Weights of a small transformer language model.
Size: 11 layers, MLP 960 GELU, 7.27M parameters.
Architecture: LayerNorm before each block, rotary positions, biases on query, key and value, tied embeddings, attention and MLP in parallel.
Training: a variant of Muon for these matrices, 9876 steps.
MLP neurons of a small language model. Each row is named by its layer, matrix (up: input weights) and neuron, and shows model dimensions 0-191. Each number is 500 + 25 x the weight over its row's rms, rounded and kept within 0 to 999. Numbers have three digits each.
After each neuron's rows, "fires on" lists the tokens most often at its 100 highest values on Wikipedia text that the model never trained on. A number after a token or word is its count.

L5.up466:556477553507492477489510527465485499521538510518498533530470474490480562496529517485528527509506489470472523491482507459479471446501509474512531506501524487542493522490449496466502500554478480491513515521502517522497522490489517511504492505484509504480498467530473561472484497483495475486489476546539466474500495488522503507519497466479499486524468512508484479504540521474499461540511523549486501502544502501504518503498484478449537502496511457530523501501458536503472491481489496529488479503449520494483499579533484498527501435500443502515493521475511451495464537506517481517
fires on: "'s" 50, " in" 7, "," 5, " and" 5

L7.up382:537486529508552569521484455494498510458467478471446492506511456522521520496524480516525448500451486536488494524496491493491491490510505493542511498535514509499497529489494509497484545526444504483496500511494480489442459503499521504506518487495511465504477515500515525522492477515489518481464496514503475501545520486526527533508467509507512506500537558493535481515496484547492465503482474546530488534510521487506490458522505515484469528527529511483547488494471506512496478558491543486525508517550475537485510475499475481505452503459500430485474508463470526501492507481463513530
fires on: "," 41, "\"," 16, ")," 11, "0" 10, " by" 4, " in" 4

L7.up130:525453438480547503499493473537549514511462460504474484522502487523450503504486468502461525467486509460478455500489499486468531492505524522518533495488492505498484493477506496518508500476497497518437512492498500472464475509508496472477530516541534467474485489492570519528495498522497522484478504509516499480479514483511525518505514485441522499517495549500512479499494463455527534492504487521505480504467454500471515509501514495526551518515508540485523523510515544492534514520464508479502488509478490509517541555510496517537474500428554502487549552500504520462496482504482494462
fires on: "." 29, "'" 14, " '" 14, "/" 7, "’" 6, " \"" 5

L7.up642:549560480522500485531505484481501527459535504521526521493482472487495505537484486479499472491473501537532518482513483539499485492466471494513473460495520533518496517485524523517473482566521529501516517488503535509463513488498493526473499464474482462456512496458496524465451484487488480528483496463461471514526503489465561452537469555504466521529506529473521475427512491472518517494475484489462482528478539503549501507502489489457489521490514508548537506514501488476504517492504515525490537519536493502513505536515465495509446471507495497466482507491489491516491508555515496505
fires on: " to" 18, " of" 14, "." 14, ";" 9, "ing" 8

L4.up201:456459471506481483483504512509511514468504519443502518515498512499474474507518486529504509514490490511482457526511518501516485543539495522464521499492520478522502501507535525535469563491518551498518469498515455481449516522469495499494526475493506512499444486502513478516464508470480466539554491502488541501498523477469532510500516469572521511518459507504506517496487488466520509504518496461532488517480494521464465492496542505523479498478506491496499496489452453466546494510474516486475507447533492541520520507510458449515538537497475542455496503543497506482549500504526479483
fires on: "-" 22, "th" 20, " London" 8, " arch" 7

L5.up810:465445522501513537508534450522491516507516500447507503513483488470513495545507511511540533473489466500534501520454513486484523525514473501506476478453488516490464473507505494521529547522534532504472469485520517532504478484529483525489513499500493477505479514481530458530467507483509508521508480507503501492529495506491520527505482472483523521502488486453497483497456508460497518510512490490456467534522480550513484510501550476460491513532473499482522519539520513478451531483546493461451566500526541504500514487503430468511499456487535509461504476464496510461513533530511498527
fires on: ";" 29, " if" 9, " throw" 6, " after" 5, " when" 4

L5.up735:486515502460446507437480458486488515473515505481483468503480496518473541492503533466515500492504519578497468490506500481509484493525504476544503561483476486488505487516499508515475518514509490462481494530526520505515501533530536442517465526492528486504419487505508467492509497513516471489516532511491534475512502487515529521475531502543512524489474496522472456525534507501521539504515480514507514509532531530503481474477489477471441498502508537493486524487478486540518524532507495511504520481476482488515531470512483497611515479511504472494539486471500483471522481479517505487
fires on: " " 35, "-" 32, "–" 12, "′" 5, "°" 4

L5.up770:499540549468479488498496504482489522459530529520484516519461481449512514449522454496488491463500460499500468423488481470489458560493517516462507477532505513488495502509450486518453526513471503491452512478516520523505523513511482530538522488562500439509483523537440448521446472499474475495480503482508505519512517486465496530519505502528506512536496523547493502491526511530493458542487503478511476524512504505504519487530436512515504489533519492500534514496529507527512490512534509534482473533499499519481511498502487510511506511517538515530486474477517507477506502486464505485
fires on: " to" 30, " in" 14, " from" 12, " of" 11, " on" 9, " " 8

L5.up837:528500487526491522525472519514456534502500526470469467521482515518492538523520512483496495480495494521443533485484493525485512474471535481519512497525514513481517503482501488458490504525458456534560514502507495494463484503535463461525526477516508533546456496491459500473511510459522479504506500504491418526506478511513525479520487503492483512471476509529493468466504481473503493477504509473502509531544552509486520538508515504477498535533511500516487506495516524435485531472505503506493453489526470521511541507528459469525517464484473444528475518485512503475526563471537532510
fires on: " was" 20, "," 15, "." 14, ";" 10, " as" 6, " had" 5

L5.up60:564492488521505525519506485486450521484511487465480461502501500522459511496494514546506489499433536519484496510498488471499477517536457487483501498497525546481511545474487494502497537506458522512502516473532479488476444504495521498491511507548515475466500476493530539512468533512519515506515513497536500505540507447493529490503509494489471540492517511528523414488504460505474519499481492492519476558480493441482495466517495498476472546533520532483513510523503523530469494522481539487514467561513513523477532500512503462491522458460487492486505514477507511521519447503482487513
fires on: "," 26, "\"," 18, "\"" 17, ")," 7, "." 6

L7.up936:551482471512512506499534471523475556475529561460488478484495462502495563468485496480485496488499519475562503478523483468471493505468512535519469495490514499490496530482495498472527507470539500519464519500493505479502485530460456508512527525517513467486535500521477482485514514462534458552466496537482465482551524506508527500532519500496493503508501464516492479478500474531495455529518502512483486484499495487471469522544509467479504487510501521509512528502483467490453501475523473478488532548567487548532509488515502509564536522509501499469531462488529486481489496493482476490
fires on: "\n" 58, ")\n" 19, ")" 5, ";" 4

L5.up217:522494516502498533488510484507499499486500460454447514524490470536494461492441519505465539432510499517517501478488502510523540487501526490508537502513488493518479461514538446508491519489510496483519551516535514489478480491474459485508482463496517480440530503490522483525509471504513562499487510519507528494471489487485526518492506479527506505536537533479488505501461512493494483499541498477489496504492459462482511492515518506493540512452486489539537480533559529512482527513487478542538509504507496445507550479496517431530524494475455529508531507518488525506477444487507501493
fires on: "a" 32, "o" 18, "i" 14, "us" 6, "in" 4, "or" 4

L7.up928:529484482490523496467515468491543484517523504497502539460502493548455476460493490516523511514523493518564478486506498506482498519556494518459471511456517533476528506514505478466499533487507541492498522497477561454479492495511497493513521534508532456475490468483529475465553496474494471506482525519481469514497530478532554485546536485485534455521490518511468518558467479492538466496483527503466482475485494488431503484533527500525484505510530505518525500549509499521492508499492465501463457472503506489513491511473490513486464502482454486476518506526482489495475524470476521497
fires on: " |\n" 39, "." 19, " =\n\n" 10, " '" 5

L7.up302:488505514522504477490473512481513492516494534463454558549448481473517484527483461510528501504504520484472489493498481502537527473514507481475477473537522508488532509522491509471497518522511513462468548465519521498525509478501468530492533501530516540488479490496448516534493488521527495542467482570491501513487512556471470488485471467483484501511481524514493500477503481517516491508494466525522486470504505443501522517519516512517525476515470480544457499408499485543526488505495465509485499525482493459468492511503484488525499532503479496526506492522495577509491459477504543518
fires on: "|" 33, " Albums" 9, " |" 7, " Peak" 7, " to" 7, " from" 6

L4.up212:505482506512509474508483511460507539481508498479528503521492510497504477483500422499525502456481547502502462511461464523531493504530547504533522450479499469512502472490486475453478491498474503494511508483482479514493512506516478515504474483448497457518482485520450506486496526477520554516544505498497491496473471498497511548545488499470490478548537517502499477518517476480521492497493545549491516543509534505540457482497495453521528483507485490472539482507516542545513507475482479442540499526519545518479478527537505493488489455450488483490515474541458513515525518518485514509
fires on: " for" 33, "==" 19, " in" 12, " to" 12

L7.up145:491531500526483527494523451470454499524504494455542516507481485478502550514500512491545484469510523470531528502494421489503534470496487460508482500500508504491539541542521467501464458486515499471517487502525522470515523495469499476507473519519510533426501520511469507468450499532508492489528493514494480495540503514576535483536477481503511507512469508529510494452508480483489488494515522485516499499519501457512539508534501488465476477514485513520461494546491523500465497526515521494541455485497510477508509471508431496533496479529527480530528488467502532522483495523496525520
fires on: " was" 19, " as" 12, "'s" 11, "ag" 9, " a" 9

L5.up655:503523513473432521461529496490512485500508486506493487492488499501484510459453479491496492501506517524481464477500486551581510509499523462492535460520486491519532509505522456490524517511492481460540465532472490490499509515466518484468499485489504529515504515480499508522444511487490435485459488480528492524532505515534539524515506466518528545542476544529506463512462486485515481497526490509504509512491480508508436572491558510504521488447458500465530466538491503506496496485528501508473530535470515506514518467469500496498496505450539502479521504493530524510494483517477502496
fires on: "o" 21, "i" 12, "co" 8, " I" 7, "so" 6, "q" 6

L6.up138:502511514434454536493480489488453543515484505506436508550497532494518517472490460470515480507481473509481462525510551488518478525524537477530512458460483527511548520498463521458492487498475511476489512502470494476521498496533491460503512527540534463493486501532486536551490470471510476480494512488498515485498505455492539511561500482523499488535498490510530480500502481512510481480502553505567488514478528500478505511545485495491511498491470467481478487496488537501518490516508533529514518502496509469528510518558525455477541471514493518520505495479441485490489507473484474480
fires on: " to" 25, " it" 15, " of" 11, "I" 4

L5.up939:482560476507553503464484499475523490536497514508489502483518487515509518497481508487528452499511516485485542516478519499541487468505461496507534530492460522508484492520501467489438467537488499500464505502506511492502500459502431489536484486483545484465520522482480449485462508519492499493484527550513466536512500482520540503529472489543496513521483532525450555489483500524559488483491496538500499478527503505506476450517541464517486443495483534524482507458533550511503476509503480483489472565512491497500488531529493471510495482520510465496510468506515525504508525519467496487
fires on: " as" 35, "ion" 8, "ical" 7, " is" 6, "og" 6, "id" 4

L5.up654:531437473532494496506547451487556514472508533543475489445502481483516506464466472519535467512495495504531512494511495510522495479490526503500507525462472519499476493526497505547480467484509488500515515510466507461492534474495504526500542476469470505496508512510483524553467512504501536503455523521493498530547501454483512489492500477483465538496522479451518493484499513463495542526519528466491483493458479510502481502445542506521502499505507537491488530498495532485527549546500503470467510534463501450465509552525498466514547488485511465476523517492515501467488502503472537500
fires on: "-" 35, "," 6, "uk" 5, "In" 5, " In" 5

L7.up375:517479532533499481462533546516489498536507465494485502479496481521489468517503490493488496512464498531554451487497550521485489477497527502481491497503506563477499503511479486540554476451486491524488520466476523492498550474536509525513529477523509482479486480504498505483512508468518515519481464532496460478515500511523473499496533494463500502490510457479480502527493523470465501527448490558529475497485550482513486506522500503507497474478529492527512508519472491494441557539508502505520513473502560503511471520563502438511467476506489475545495496510442495483480516521497521531
fires on: " " 28, "," 16, " and" 12, "20" 8, " qual" 4

L5.up472:514474522487501487443525521476458501509492506522511477476579468533465526472493486537518482433525510513515459492466504485503511479492499468473510494531476492482483514518517479484512543497479487468468495562460505461474496495471516500511500506526537505458477524536481502493467545466516475493485498536525488509505502498495555520490509452472515474474493476486532487534522471531541494478495541549525474506453527459502508526511475458500471494497517465507501529489514487484482485499509529469537561509501504484524499537504554488514493503487519515505483521507500531463528506525459498511
fires on: "," 33, "\n" 16, "o" 6, "x" 6, "z" 4

L6.up270:499486501506532573560548487473491526490494504470458478483509471490460531502529471522525515481474505482487503461513537467454514492513480477478516493520542524510466517535516467501517466580496548502497517515493501492485499538485512516503511462521544472465511484561502531525519505504502505452494525526503482505492467455483483504512480484483504523504479481509561473464480451513495494474477470532520524492447482484513489512500465501475494502556491483511552493485497500487482502503476477490538500527516491524448507532487487492503524464479469518514500482507500491534512511522464514539
fires on: " |" 53, ";" 31, "," 12, "." 4

L6.up839:508476481493519519535488478524496518490471488498483500471505503538481482470480495452485512502506537548504487515494480517504510508496567552480481545497491513508497532508476511539437539466472447518549528512474470546499479503546509493520477458533524471462484461480485453564518572478472561523476493498506547447492525495474508476481490501494514499475486514471498470484531511488526508533478531492516474522508497524475498472482476521482465506528517525493554489469500524527484531487488477516533495476470485508527528493501498514510505485466512504484528508494491494497488497509500458523
fires on: " (" 26, "–" 18, "-" 7, "est" 4, "ax" 4

L5.up958:468527507519527512506534530463467510538514500459568482481521516489505544457500511556501494416478535455450502505511476501500481466491491496524474481491509465524490486494473457525472498511476475507551491455471528478478515532518494523506483441504497514450522535484474550483487521472523510481509510503507485470496489504528533491502506489488512502501497496485498513477446509457504503517495540523551504494517521483507509550491473532515520523522522510501548504473542534499481504497495491493523501494541505453490492562464509469545470496489487490507514511528501494512489515473529500529
fires on: "," 76, "." 13, " is" 4

L5.up308:556502525519510494502504502480490512531518509496506542494519488432512507516516501494486475491498510508463486529509544539485483451528509500504460469501505477520478517492457475493491513510494500502537510510488490462510475518510499485505468489447519503526508474529481507505470526495503477480529513523492472473468459489513567543519502480480464503477498516510499496480484478510502551474476414570519476523539503478479505471485515496476561499532524519482524513490532546516505461534513544460473543487509449481481457521522542518501468495483501494463488496517499498501529467519506523530
fires on: "," 38, " as" 10, " after" 5, " form" 4, " in" 4

L4.up397:495507516514527483545529510466521494487504471507525501513514499483489516543450534505513485495519485505490502501532479541544460479483473507527508494494485478480497525530522473483463517546541472484501479485496492524477486494468477484541491509513489461466502515538523506508544505520449506465520497460518472489507470507501477472501499510474542483446522512493458503519441469552521501544514481494496512511466466483508495477490464554474557501474512522483517506493495530492477531513569544529505458481512447537492484484517510496501524533494496465525469477477469518499490493475531474549
fires on: "," 37, " |" 14, "ter" 8, " in" 5

L5.up385:485525478530451485477501480530496508519489488491455509507503510515509477485491486515501474463548470483438468484509489539514543473486536498521510519470478491521488457487512532502487484517489539484469490465515481548495517421487545460480483512501493517525520472523525506482517500488581474462506524513522573469486475488520450549532507504521498545524474500486541503473494518479493490531508479504542491489514491499454506506528519482515487489481506515487463534508508496525520512462531505522452516488514465528493534522497479505505499480512506459482495465503459497479504530474482537517
fires on: " p" 28, "he" 8, "ou" 5, "p" 5, " ab" 4

L5.up287:506487492538473547554505508510519489483476501457476510475526476483486512491494494478483552508525485536514490454464503500517504472479489517514494469509511510502565524518467540460496476490483496497487530508424502522508501524486432505492563470497509504520530502468486521535495498502505478479475486473458478499481498520456529503514485524508483483541496497460494479496482472506494503500477537518464471457530494522524501503510508503522501547492466507560482513500537509442544502514540481504543493529504494476520461513507503476539519478515508493479509528525430523507468539474485476499
fires on: " |" 24, " s" 12, " just" 8, "4" 7, " ass" 4

L6.up714:505502480516468495495514521534505491490487522494513464481518461543444490493478567513481525523510494460528518506524537474519498447464485550511513490516484512497482496517480524502530486492484559507489495471524483529527511502553506504531497455482428464507511517502526543488463508553483517502463498471499453514485513538517492490480490488545551491480485501518510491492480539456490522448475523480498531460492477512459493529495516463489473519497471538460536492536523519488520501464479491530480485486542495494500483519482524511536487532498512477495465526461494506483491496528506490539
fires on: " " 35, "," 20, " and" 16, " to" 5, " con" 5

L7.up889:458461532531495475471503455519521485511520476476513489519508474487494542432490487474473510517518513527496501541506522479560475522502537501500487532539484530480487496477469524528498542506480519447484500554519489505516515496487533471496534538503473454479502498473507497536518499518526523520468515523514502479471502492507529538472516508477495504482484494524481449503468502450511506525481522513480507512486501522479477540501483465514453482523535506478480469506520472477520539463479501517492512546470432493564515502512497501529528474496484524492517489472483479536474536543463474509
fires on: " " 70, "." 13, "–" 7, "p" 4

L7.up924:551515506457525511536531472499532507497481484493509492513513508484483508484483470525471503501493506503540505499527491524476495497509497507460474466494510529452495517530498536546514473474476535435523501464443515490503494491500498475536475494525522506495539467549457528475502497464486487475496480515464461457543506524498531478543506498551443501489523570491487477512512454518521497505498535486542527506506505483523508514535496487506504475540510535486497457516505529507507480530466523519514523497496474492466510538470510463453518503463479488475469526505531556496462490515499482520
fires on: "," 84, ")," 5, "\"" 5

L4.up45:505476466522501477516504448496519501486490515473515532510516522504523515498513478518504492505470449542478524522473506534543484463500496523474489514476519516510471467510508502558497483519481485487503521491471448515481514539505472484532485441468529520508481529424497476504519542525474490524527546502474534473499470492527474568467494440514523532521524481453495492500511473477490486521487542538500485539546492521478497473480492501489486508472501524465536521500449481531554534528495478485498515519506510509522517500535467473504505540482519474498498493479528523476467495473511505507
fires on: "-" 63, "-St" 7, "ief" 4

L6.up803:494487500484525457508489482480524576531495494474548492485498518483471485496509482515468513486534491470528475521490504508548515493504503502479516539517518520460538510511460509445459491551483546496494474483527501494502511510510512477492544512504490459520533552504514501547487492511505503531458554495524468496444500521484507502512466500470443488450522473481464508504463509491493513522450435478508511464490517511537517491517494508511510485471499514448495499506511516500508489448524489533519480480503523521489488499513491534544474480475499491534468515485441550478489517517493511523
fires on: "," 23, " in" 18, " on" 18, " February" 6, "ue" 4

L6.up522:519511462473528504449499475494528517500518497511508502503472493509473556490477516481496487489497490544544514536488513547530537526473477465512502511522414538493453519469468506507494511468496502542513503502507478500487463475548512488481541485540524491472492494481530470563493513497511509459475510539526469535485471530503497540528483515493500451476544500460480516549540485462500477493487479478492545486489494509488517477473549530521507512489486504469499529459501476475495488501514488505493481494517474482470494541502467495532468480510495535530473496503521487491497559496476465501
fires on: " c" 46, " prom" 6, " o" 5, " ens" 4, " O" 4

L6.up409:474524499532502487430529482506492504490425519480507515455475481492508505488473545483472496484518495498528503487531504473498514467463470496473498547499525452467485532489479501515509496479490555461488478460516486506529494488473453506496510488492527528484466488512561501492527506505518520494492509476481471490493510501473471528507498501522517553505492509538514499526492537540511534500528508535487521525523509514522519511497543454457461477467506487498480498491520489523519499499463523506479474529507518508518458498551488482563484462494493481520512521472441491543567520474480532498
fires on: "." 26, " st" 24, " living" 4, " influ" 4, " beh" 4

L7.up27:535476488510529516506533505476501496516485485500525507530531484498475493468474502527513475465476500453491474478494491478477501517533459493562491499527537521494527519480500525516468522522510519529468520506508542482497521502523507541522494488533568491505529469488433518503491505484503522501486511537485501479449503499507518478539484496552477538486531457507471455508489479509514451511468461532534515474496500505554512497491500464451533507537499511503537485530468474519521501500519491519509496485545507465477509532448492462497475527479520458509437522506488477480443496499499521482
fires on: "," 38, " to" 22, " would" 8, " he" 5, " and" 4

L5.up701:553482494486540502515545495484519537475472507488479497499487527484517524479506451529469484471473478483504512500500484489487534475517537494535505458497501499485502514491514506513498488466509522491492461474477527476456528488464529497471518489491491486538562498465482531507502547500499518498452475513462464490491522524477514507506541492459488512527496503493513491473441557479482522456500554493494529550490493498438496493533510539544491497499482497497486472490507504496510499525480500533503483500528484457550487549474520508534486469496459537478522543540456505539542511510512508537
fires on: "." 71, " Inv" 6, " inc" 4

L6.up655:534468472513508536523478463489480480482519510484486505518489473508479540472469541497512459535526484473502503524496485517494517473529492486523507481504544518505522501476464546531468511506474491534520518515502481496550511506519487503545497487527495469474502486472470460530474489508510471513486434556521472502488463530518539495494512495472454489526496508458500475516507539533480474504501486511500499501544485485492449501501536498436480475509478538520495530550508465447468501552503505488517529480516504502526459525496498496504539494507510491505519521482466522457510549483509426513
fires on: "," 28, " as" 14, " All" 7, " |" 5, "19" 4, " D" 4

L7.up169:494489483464515516521495492447462511468496491502504475494506468492476559498515527464501470519469441507536430491494502502494508525490548454511472542491507526474523512496501505473484515468484487551483458517489521508540483534496432530536490492491531488561553514518480545527539551502536510501517477546490447477498463519488501519454450503507485479510484458523466488478510542502506525530485544481513479509516513501488456500515482489502498514488466553533492504505510477502475517563508502501492512514508513490522499514503500523508455489516472493488508500482493525515509500500497509507
fires on: " En" 20, " el" 14, " an" 12, "gr" 8, "d" 4

L5.up616:507488477504472475524472533484469489499492541512497502482501506514492541484546514468533470485492508486494490524485520503529531435481494486485497513539505512460504524466492500516511496503548508519498531490489505514513514506519501480478508496532534529531478481465446554483535494553487517463493467499492453507517497485505534493493501484500482459497474519489501475491545491514490515434478494566514465516472521498495487476502482502447520497495499527555503471512489482509492525493569505477554542495550456459524462515526517507494470475522492454505497474473506482511483475448502535530
fires on: " and" 35, "'s" 21, " as" 8, "," 7

L5.up774:548518512473517514528539506495486465490455506472512499507470451499523553510478484440474536466512521503490495449515476549509525501488495534539499503494500497486509532474471493493487489552503525498518522503508504483504522489534506484484480479506532512471468550522477492545475509544525487483494465501547509503471467497558495500486519490510496485497494447505478508474505545503443522521532551500509507447479472495515494459480524492457524469521510530527503535490528529481513519513518512499489439485517487458502505546511518506505485484516536488473449487492533442483492503485498520513
fires on: " a" 35, " the" 25, " as" 17

L5.up719:475566550512515546474508504520477479502475512480471500476492525508469487489499480511492538497495505514473518509507490484481514510542498522482536536461464507499488482531506513538473495468504580513512480470518531521468497506539511541531482528477516530444515502473521467505482488502530521509526478523488455528526513520516547502481468549522470489486496475501510455525486545505470474504500469537535528524479529495508473463539478467514538481500487517487494484451473529492458497509486489489488467490545469479533472538480489488496472529479499489497481493469508443522480492523533495497
fires on: "20" 21, "ad" 9, " Un" 8, "ven" 7, "st" 7, "ount" 5

L5.up460:500474487538499483509487513464489471549500496508509506463539537479467504506508508506482542424504490461477487483499510527503522487536519523512481484503532512506447482508509516548482523507493541512483483510519493501503492528489443486521535510500496489465504499506508570507508515469479504491467528500546453508515462472505473492511460517520497487457463505515469509525499470459500534492471480537515493544481479481560462497496466529478463457527492554512526490530467544502494489536534542505479492484498511514491468516507495480544500452485510513524512507565527479503501473514492499481
fires on: "," 36, " be" 24, " in" 19

L4.up654:520484480512519490534472437473529531477524541492515495502443485491531528526479496485488472538493496511498501517502503526508471541466508480498492480512480502488474487437481556496474477468506452529490490473489539510462486531473508485511523511499511514510490511512518483475496491512487507513471492499489475477543505481521557496539481497499522531495496477515486477463502494521507525542474473499529498494459510507487508583472555493468470501474510527562491502477482508510475503485564522551505492517503516507520527527519524487535506496491546460485515476526496498531529446515468483453
fires on: ";" 29, "." 29, ":" 21, ")" 13

L5.up191:497520508504521510495548484487523494537494529508510493502548494473480471472508553540489509492479536488495505468501458509488506467485498478540495499492516449514463502485464525500493468465474483491480555481481545510525468510526532529459499492533495516480536485499452508526455513487519501501514495512480469469486495479491499485503505498477471547512505487511526541485457506528549451500498494490493468534526510489532517510533495534516481547489461540511491519486511537549507490465512517494511526506548469486469488537494509485462510525490513472494504477466498492539468562497464516420
fires on: "," 53, " held" 5, " met" 4, " located" 4

L4.up808:525511510487539498465523481496512495506516513494493540507455449470496531516504520472546492528488509490470536518505477459528482502489502475516546447502493514505505489529522456483483480510472490483539471515499466462470514479460469500536508534483543465505501512514475537452495492498506502464473511509503483527518546542518504524499466482495529457456471512493484487502470532461495589503503546507527503496532518494505534518474538471495515509504547514488495507500501519454487485496471499513554468488508488459470552497520510532512522516501495473508493532506485439481512523480526506468
fires on: "'s" 60, " in" 15, "\"" 6, "'" 4

L7.up891:463476470535477510493500441455493542480534560482495488471512500497500521501514458503478496539481496535540523513480546463529510489516513467517504477493552539519517528500483490517492467566486533502528505517515498464486501502523481466525527437488520524484469500489521509488489497521481494469499481470477463532480505536465514518526479481492453498532512505465504468500508494475465506501454537488500476526460525488503512514495455492490516531515534559522486472501491513465517476493513495517508520554492523463529529502540477521492522486492493509501517439474471505462513494489457512512
fires on: "'s" 22, " and" 21, "°N" 10, "uk" 5, "0" 4

L5.up737:480465460488531490506553510484521499482508521547525468512482527514502508506496481500495543475490477513476460552530534527497495531499501509500501499523450530529539496523506524516500505491492531494468474482487463432519509514492517512505573566497515492472549472519463488477504510532419527502503458504522535499521516490524516448484470542487467503483496508458504513521493490478480501472446494482498516480526473500475503520465488540505484480485524502502483538503492490487473529499496482491487474524498501449505539476495489516466518503483520509495506476510492533480507520529487437548
fires on: " round" 24, "er" 21, " T" 8, "math" 7, " player" 5, " manager" 5

L6.up523:488472474570517470514506519470516483485495442500479495447498434521498486510525489540439546481516518517515485457478540476479548483493490476447532463485515501500520501518491461526522492457503498515544528524500540527489502486471503478493490497532530479493499510541478499519473511515507512508533450529529483500512492443498540506515484495481459504491531510462517527481539487516511494462450521492471486514509531534513504503501529467487503499487475534520532438483520473476508525473512490483532522506488529494489502508520494494523495507503462476525519538512449508520523515526482469508
fires on: "," 34, " States" 10, "\n" 9, " |\n" 7, " G" 6, " |" 4

L5.up720:472544482471436525481485487511493475508517499527452518545476456451503483496468529507517541480490440488509515475538504500527494468515516480507521457534460548494489549491502566516508497504559458446500517543491483488525522530515507485546538490518479505499510478518509511501513489453511481494499490490496457495465532504509517498481494484541510528502481514492499519448469520518497496494461514524510502516492512514534498537484479506477489523507515515498538556534482518484481491487470471517482506505489470468516510557499514527508499454468520475478519518536465534489538496487485512493
fires on: " have" 11, "o" 11, " has" 11, " ex" 7, "co" 6, " in" 6

L6.up185:471521479489471519506503514465518506505513460553493509493530509487452524516517515511515505473466491505478513507498501499520495546520531529494493472511468527499512497491483527496495510513544549477512504518485472459478490544492559536506530507495514497519540530533515525479504501466511524487471511501492469505498478484486520483471435498496477529463433523462494548485540487491463477510481485492499467481521510499498507523485517529533510486509503531472494498445487504499532514431500513499539501554498521488527479476536447477517490490515499493427502529481546515479528534478498445534
fires on: " T" 75, " l" 15, " t" 6

L7.up38:444458500507430448505506496526498524514510528499504464482476495519482529485502525528462509500530480496480511537485473497469492485537459513511493508476472518505507465507535507488466517515475531521467480500546489557499539519506499479543502486468492491530487490520526489515523508561469522504523518483528505467499510499498524475505536481525460541507486470509515493476481497490490515493480501552499537503483489485495519536525528487497504474500477481536488519487434481509584496458476478516492510484462461535520462484472526505557491507448490512525502540486486495489481489497528515461
fires on: " " 32, " and" 8, " he" 8, " who" 6, " she" 6

L7.up21:504542475508429543508534506504505499511520532499487480503535497487516527508539512491473483463553526471489569457483526528527528510469465510537433528460478555480464500517476486467474501504493482510482533478514512508456525497518503499514535505530509489518497457473515541502479474523514523523509509514498462514503491516504494531487476508509490516541501473515473493480450490517495520471479545550481506514488487480522510504486453513507508475512440531525479502495553508504518507454552496513515499490495443497521513489492463528496492478481517480492539523508505523462488497487498480462
fires on: " and" 31, " as" 10, " too" 6, " newly" 5, "′" 5, " very" 4

L5.up523:503531528513489497480474513491529537543467464527499471524484477503504473490500487493515539489500510491494473471521471484511464514469493466492530480522466490510482560525452502488528497498490515490549563530496527562490500486498471500495454488472495518534486541494524496491494471492535437482476508460495486502456502515512466491537493480484535528506515522506521519528491463501493473492531524513505486520467548481486539453529476457511507492520468504509493477507493507483518507482489518455515545492534545500459474506532509536499541503473504518556522446459468482486478483471503529503
fires on: " and" 40, " or" 10, " &" 7, " Highway" 4, " of" 4, "icy" 4

L6.up427:508519461469508499513487512470505495511487548471508522481517509475503539518530450518492486495474493511457533458493497523524482485462525474559472476512526500507519538507499511514479456490499517476497499485486537494498508470494471488514489510513551466493512484478551525473437530464488517462480526523498515513512440524523512480559514500488519489525491500477485492468468532483500532510465517471524471479479538544477511504522519490547518525505475484517508485447521507487512516490491472470460485517523472464559491495506528515516503501518468529478476504498524455525476472558553521518
fires on: "." 73, " in" 6, " an" 4

L4.up11:474557485545524513499477533535510497459486517521490512507513494511465476483498459481521506465467541520492493487490480510521513507530460489474492491539489467476485488537520479508526502471504507503501506475485464528463478485456499492502483451469538470522480481541504516503498475527547503495501480493491519523491449508529515528550494499459491509511480518473498502534500489455537464501482500485489503535514506500537491462463538513512555512484513483504537496515475531488502492495487432470512526484510539527463483495459534503515494508543494491544463528557499515446527448481532498476
fires on: " of" 25, " for" 22, " in" 7

L5.up707:528519502489486476485530495474465458494471532542478507492453470495520508450444456543507474516478459562476504478550503503501493505507521504539477504516498542505468480508482505517510509525482519528497533489521512479490512534508517489471484460481501453478525498501477489529507513548498460539456481524460531470490513496498504465543502503466466503469533496519504472519470470505532497485481502535522524513520540547448477537547500493515536514501493467547481497519484496497510481545525505472496494469476505501572483493472522513447497520507477504526515481471491489490507493494514529517
fires on: "u" 34, " Hu" 7, " called" 5, "V" 4

L6.up439:471531524522479526491485485506480506491486489514503483496502451538526520504501499469495482517484486502508549442557507527559513512491499460489473452478480483502514494501486554509487549478469504459504488493512453506463494499503507505498480498508526501504528521477509540537489533494507494457508502511521485499450487528460514515548480481530509497465490482517496506455524540586500509489518508545539485479539503514480495515468451489481511502535508486451472501573490479477503500462513484556465485517512544529518512520486505498499498502486518472496468474530461498508506493511467524473
fires on: "p" 19, "st" 17, "he" 9, "we" 5, "l" 4